python train.py --num_hidden_layers=14 --hidden_size=384 --num_attention_heads=6 --num_key_value_heads=6 --head_dim=32 --intermediate_size=1536 --vocab_size=10860 --hidden_act="tanh_gelu" --norm="layernorm" --norm_place="pre" --norm_eps=1e-05 --positions="learned" --qk_norm=false --attn_scale=0.177 --bias="all" --tie_word_embeddings=false --parallel_block=false --init="normal" --init_std_qkv=0.0182 --init_std_o=0.0182 --init_std_up=0.0182 --init_std_down=0.0 --optimizer="muon_variant" --learning_rate=0.00574 --lr_mult_o=3.0 --lr_mult_up=0.713 --beta1=0.95 --lr_head=0.00823 --warmup_steps=200 --schedule="wsd" --decay_fraction=0.947 --decay_shape="sqrt" --final_lr_fraction=0.1 --batch_tokens=131072 --max_seq_len=1024 --doc_mask=true --train_tokens=608300000 --max_steps=4641 --dataset="wikipedia_en"
MLP neurons of a small language model. Each row is named by its layer, matrix (down: output weights) and neuron, and shows model dimensions 128-255. Each number is 500 + 50 x the weight over its row's rms, rounded and kept within 0 to 999. Numbers have three digits each.
A block is one neuron, or neurons of one layer that tend to fire together. After each block is what it responds to, as a language model described it from the Wikipedia text at the highest values.

L5.down30:590512506461490523435476372459404411488478487508534418479530528425559435389485544557528481475571512507530507511482511594517477454508513552512472587414570523506506531561519478453497452553527568575654425416472565469410538503535526469484513471567511503497380452542518515490462494482530451525514489402516451574621476521426555562439594546465501490599481516500448510588535585571553465522483
L5.down81:487551548526520475562575514538490562557488538504500440556524551497454468478525567480438574415508482603589528543421574469499458597490528501532376473473441572534488397537584452467516451427475505512548463466523600460483525537529434661491503492476493522529472531522568468469500552478508555492554461526503347463520485557451560550568509490450414484578444471484515406596491541562594542520523
L5.down188:528584496525554482464551510480587523518440581467463509424502471503492459487486412468549462522468563558468467477424423549542471392471515509408515578425524502522440526500491487346523539509531578472571453529496505527482430443590495497559518524420474484505524406390530362583465533510543509533452486434532514403440402476500537467507500518537573595507543483552383592423572505497457500523516
L5.down473:428548510466554438504475513540487544595526484488421489552471468497434427483593468509523428506431479395496563460455456462436504525458492530416514495419495538511502540505565498505490453553468514580478522584551461469523556560486536507507542582483380470472475531513470497453514516592435447395450509439510466568500454473457440480558508537513511544438594487509581411516462490462451479531489
L5.down622:423529583576426415479450537532422562542532494533485593442501459503429505447504515481448487481516546465583518455477489475529458515512493537524553469533499456599489504446496460383592414420505514568560474529497495398563440467515614476476492521485414446506516467494435562498433500498464547470508516545446424385564512486432580430522593499452491493524570449479520452446518438399577490492514
L5.down1073:513470453428502534503600558425513537468503562478441609470440453557405528554457458465518510548611586417499533451517448555554496479532522514541567521523492482569437551355577526456431424417521522482499544467535568482535536479565606486504503570425467501574527494426454498502497527566418480455503549526525556391533523435499476431458492497493487389565445445394467495528429419460443433542479
L5.down1237:459496464560511485517482569546453453565490539533495481545599550354505385501461478529473423535489499513421533568508421421569531539591508458515566495468465545545487531560409420437521576520485506487473471483432502430529512481590589491548462400542448504577573477400431547479503543463462499592493573511496507518609485542388483539446552423559409483424525591485537525593569571503482527494592
L5.down1444:517555503576464441540424544492397539444603441400470576512503554587488430552480559479522420508554566508503418466560464532461464466536454455410442505520471506450553559495456573412498426479442549500478522508503429461558546475523582538500533637390493571508515497450428426518536562472530470486424537505459482522435520476492560524521501485542548485532511503512356496473558484392492462441592
Responds to: Organization name components. Fires on words inside multi-word proper names of organizations, programs and journals, such as Group, Management, Program, or "of" in Journal of, with weaker scattered hits elsewhere.

L7.down479:453506576484500566458418440533409436487435481506537428446426430449437454527510555489448477504650538514527460451520450440507438461494486428598486422574570543518486430537497541517544512584473587486481487521525484447466484508462544559517380519514405589530496532484544586493561511566546484470418504504508550548547476506512474426583527556437447424533492516468481513504494519481515391534484
L7.down684:511502475532443459567492543477467473534463612499413549465432605513538462504507436455520554546409436514490435502517427368574488489479496575513486421409539542541544527519533524562515526613532423529500474563528504531410465464430465460479488582513556474490479537445607502429430518509451431534485544454490429490472473625514484507519502482431569479563473414580476496414563528462491477540563
L7.down910:474486502522512465556532496606414538544460487439459488441498532431441547501558545476434586509470429555460517527501447488548475504498562482527493467435497463485439445529452475535513448497423444510430462537514440442536570510458601527505441545505507488487539565469433518498499395445472543422543545517570496502434448560524431515519447457504473473565380421368487503446535496470512433554568
L7.down1003:553424521483518569541491508455488478530465480533439423497395537531439464493490523478541483495504535538563441536472562516428522562478402516448500533450514426572531512594496534589585491530416582493550570482544464438372409555495478478410529525535523511505502570487398575490472549500527398464434562462415474503502557548543450436598481527442487500468501620506453699519408551490590468502537
L7.down1237:505550447534505436487558578535472572484462514543514496559438539549543547302560513545475607448390500469598482522528510478519494524464504423508571486522534494429545441456455489485554408487497374483466584505547504484527538493535484545545440477439466515486455490491428487475536430518531522477426575544530378484530538403500452460490561491597508488525529508501519597490529463472566525556569
L7.down1251:542561559492527510537598498431475458522592568554487485413396542490453451456474548542437456506472385474490455466483497538589531493558597468550424513544614471437602455501492475460569432517534471376491499573508525495538544548503469550517482534518548607429392480491496530548489433510491510511479495557445423478587421548506531471540503438485376493483502573609452376549443518605521480526520
L7.down1259:534549458440595462493434630508513480525428465509509489433549552436429552558533420547465545489537524463464574560499492432501484633505486473505520498472453519560607482502478518448508459498449484505468598531571433471433533602566467524485475556606495463546597519431596521518486453503553480561468538551560484564543539486497455516559460549565520467537530511522502436414469436477524478521488
L7.down1501:567490478473509495432484569385513498472462447545467448657539444433514552481442682486521506551519544492559539450391475517483390420483485430478520360505581564536420511543550498605531474460498549449496506495368509478449459495476487553538601473472485543513497562529502474532548508679542627483470505483491474527476523428504597525482486479549473531492471565461462477492493536475436566555496
Responds to: Words inside proper titles. Function words, mostly "of", in the middle of multi-word proper names and titles, such as Agency for the Prevention of, The Death of Marat, and Who Are the Girls.

L4.down672:552516478492528434542467537474413560581473586467472516594529463493496585474469607485553570412535486567452482545495453483470591505523540479407561499528503548564424554456543445570533472497477502481538605468452447471516482461463496506437495429495517505526464669574559500572415513479488429597421542471452542565503518473508506490518559516466461379538465458502501431489564492453553559510521
Responds to: Institutional nouns and word fragments. Mainly institutional nouns starting a unit name in lists, such as Faculty, School, Team, Management; also scattered mid-word pieces like ind, pr, ov.

L5.down14:545484497531497501464529554510385432551535449535467559501486426525531495532475461517503446470473493487489464454527544495582486514578373562467576367465517520606574465464543513615404539498482553524526536392500526506490536539467572481460550603608616482482548561446424477480547455457510462476464429408512552540531525535466489489585539581517486470350429539473550483532480405596483421533547
L5.down319:460492433494505491476456425478480544490440539591488580519480476479573588430533503426631514534543368459489478538467562454488526491512467548474552514469519545470470490532585563446454468395591461485434511520591395544496507492471496503515484551472485495491460515528562452519498500506503511568518541539469424550493426522538518475517451504448556542532398598457436550539590513546546505546502
L5.down327:581476452475522536442544520526430550581531453541510518550557549497539480450582567575501502489508408520518557493527500463486581473447466430459550518444519564449486523520434496628550422543482426457515534596508485477487511578486430528463446497523528574486554519407453414455487599444461489446472435485511476583476421508477452472564504598472491532502495490489504409542457466435559467546540
L5.down583:504538505574498617507477447560513417461561412546500411373382529475457508439557478429449521581550475513538485559506555512458496387453500477560508450536550558535422417505448568443576356458524565481505488548436534573522435555514437533455573498500462545507419425506580500474492550525462433551471496586396454487583540516539415404473472480498531415564481514472445452534512560529559447526479
L5.down751:520442539481459567518533631549336527532483615477526504478486530452513522607630577624572457458405512544572530440467461504553470488514602492506412454444498540483532536543581521563572485525553491475474482488463618428503559505548496487397579486483560505520575537415476443465415508472437561538557503457562571537575500531463521599451525481482477436475524468569495495479553577506434441492457
L5.down1093:537393519482473535525549641481503539473524526529458546481467493465546496536513474477527342528500476508550584530522529540490474446492516468516499530441499463474548563502534415640502500462480499548559517474519519441507508485561468538512461641493501477484617488593575422554482492583475564483475551478528497550533404514543501493532526600592509468454444535479514479495465496544491476557589
L5.down1437:446566511505500500490465496598530455482593538482477502518604453488505526498460523516476462522490476555443496550563564467481447446523469452486515469526487523528365498479581463438436425433496442515547479500513513589447562431522538607562525439448485515506537511415528536468477512489551491509441437452484485503490408469520491457494469495524463529506478485543435522524500442463497512469541
L5.down1517:457467487557520414644533493412557493501430566615444551500580486543539520502495465475458617497483463530500548546497459499512562463497459481522590496433566580449530486516543454581464623437538459507452541509508484430415543435480583489475465489540570486507449508438382529392518539509582527568555551516469572632452496531412473476547325515608516425439554503447512556516527546486536514480525
Responds to: Subordinate clause boundaries. Commas closing a fronted Although/While/When/If clause, plus connectives like by, when, before, after attaching an agent or time phrase after a verb.

L4.down238:554495430624507495419529467450430487525463551493458486574441508433467404455516483583489478537503439531578476540459586479536485509538564465525538520559572515533568538483456479563443496447454439551582517442550539510556431525558423461580542525483549434500377526593496539551530492545508496509481506515475512565502589525472461557510486580574437554504479455504493490533420434477434502547466
Responds to: Clause-ending punctuation. Word-final pieces fused with a comma, colon or semicolon that close a phrase mid-sentence in expository prose, e.g. "s,", "ation:", "ies,", ";".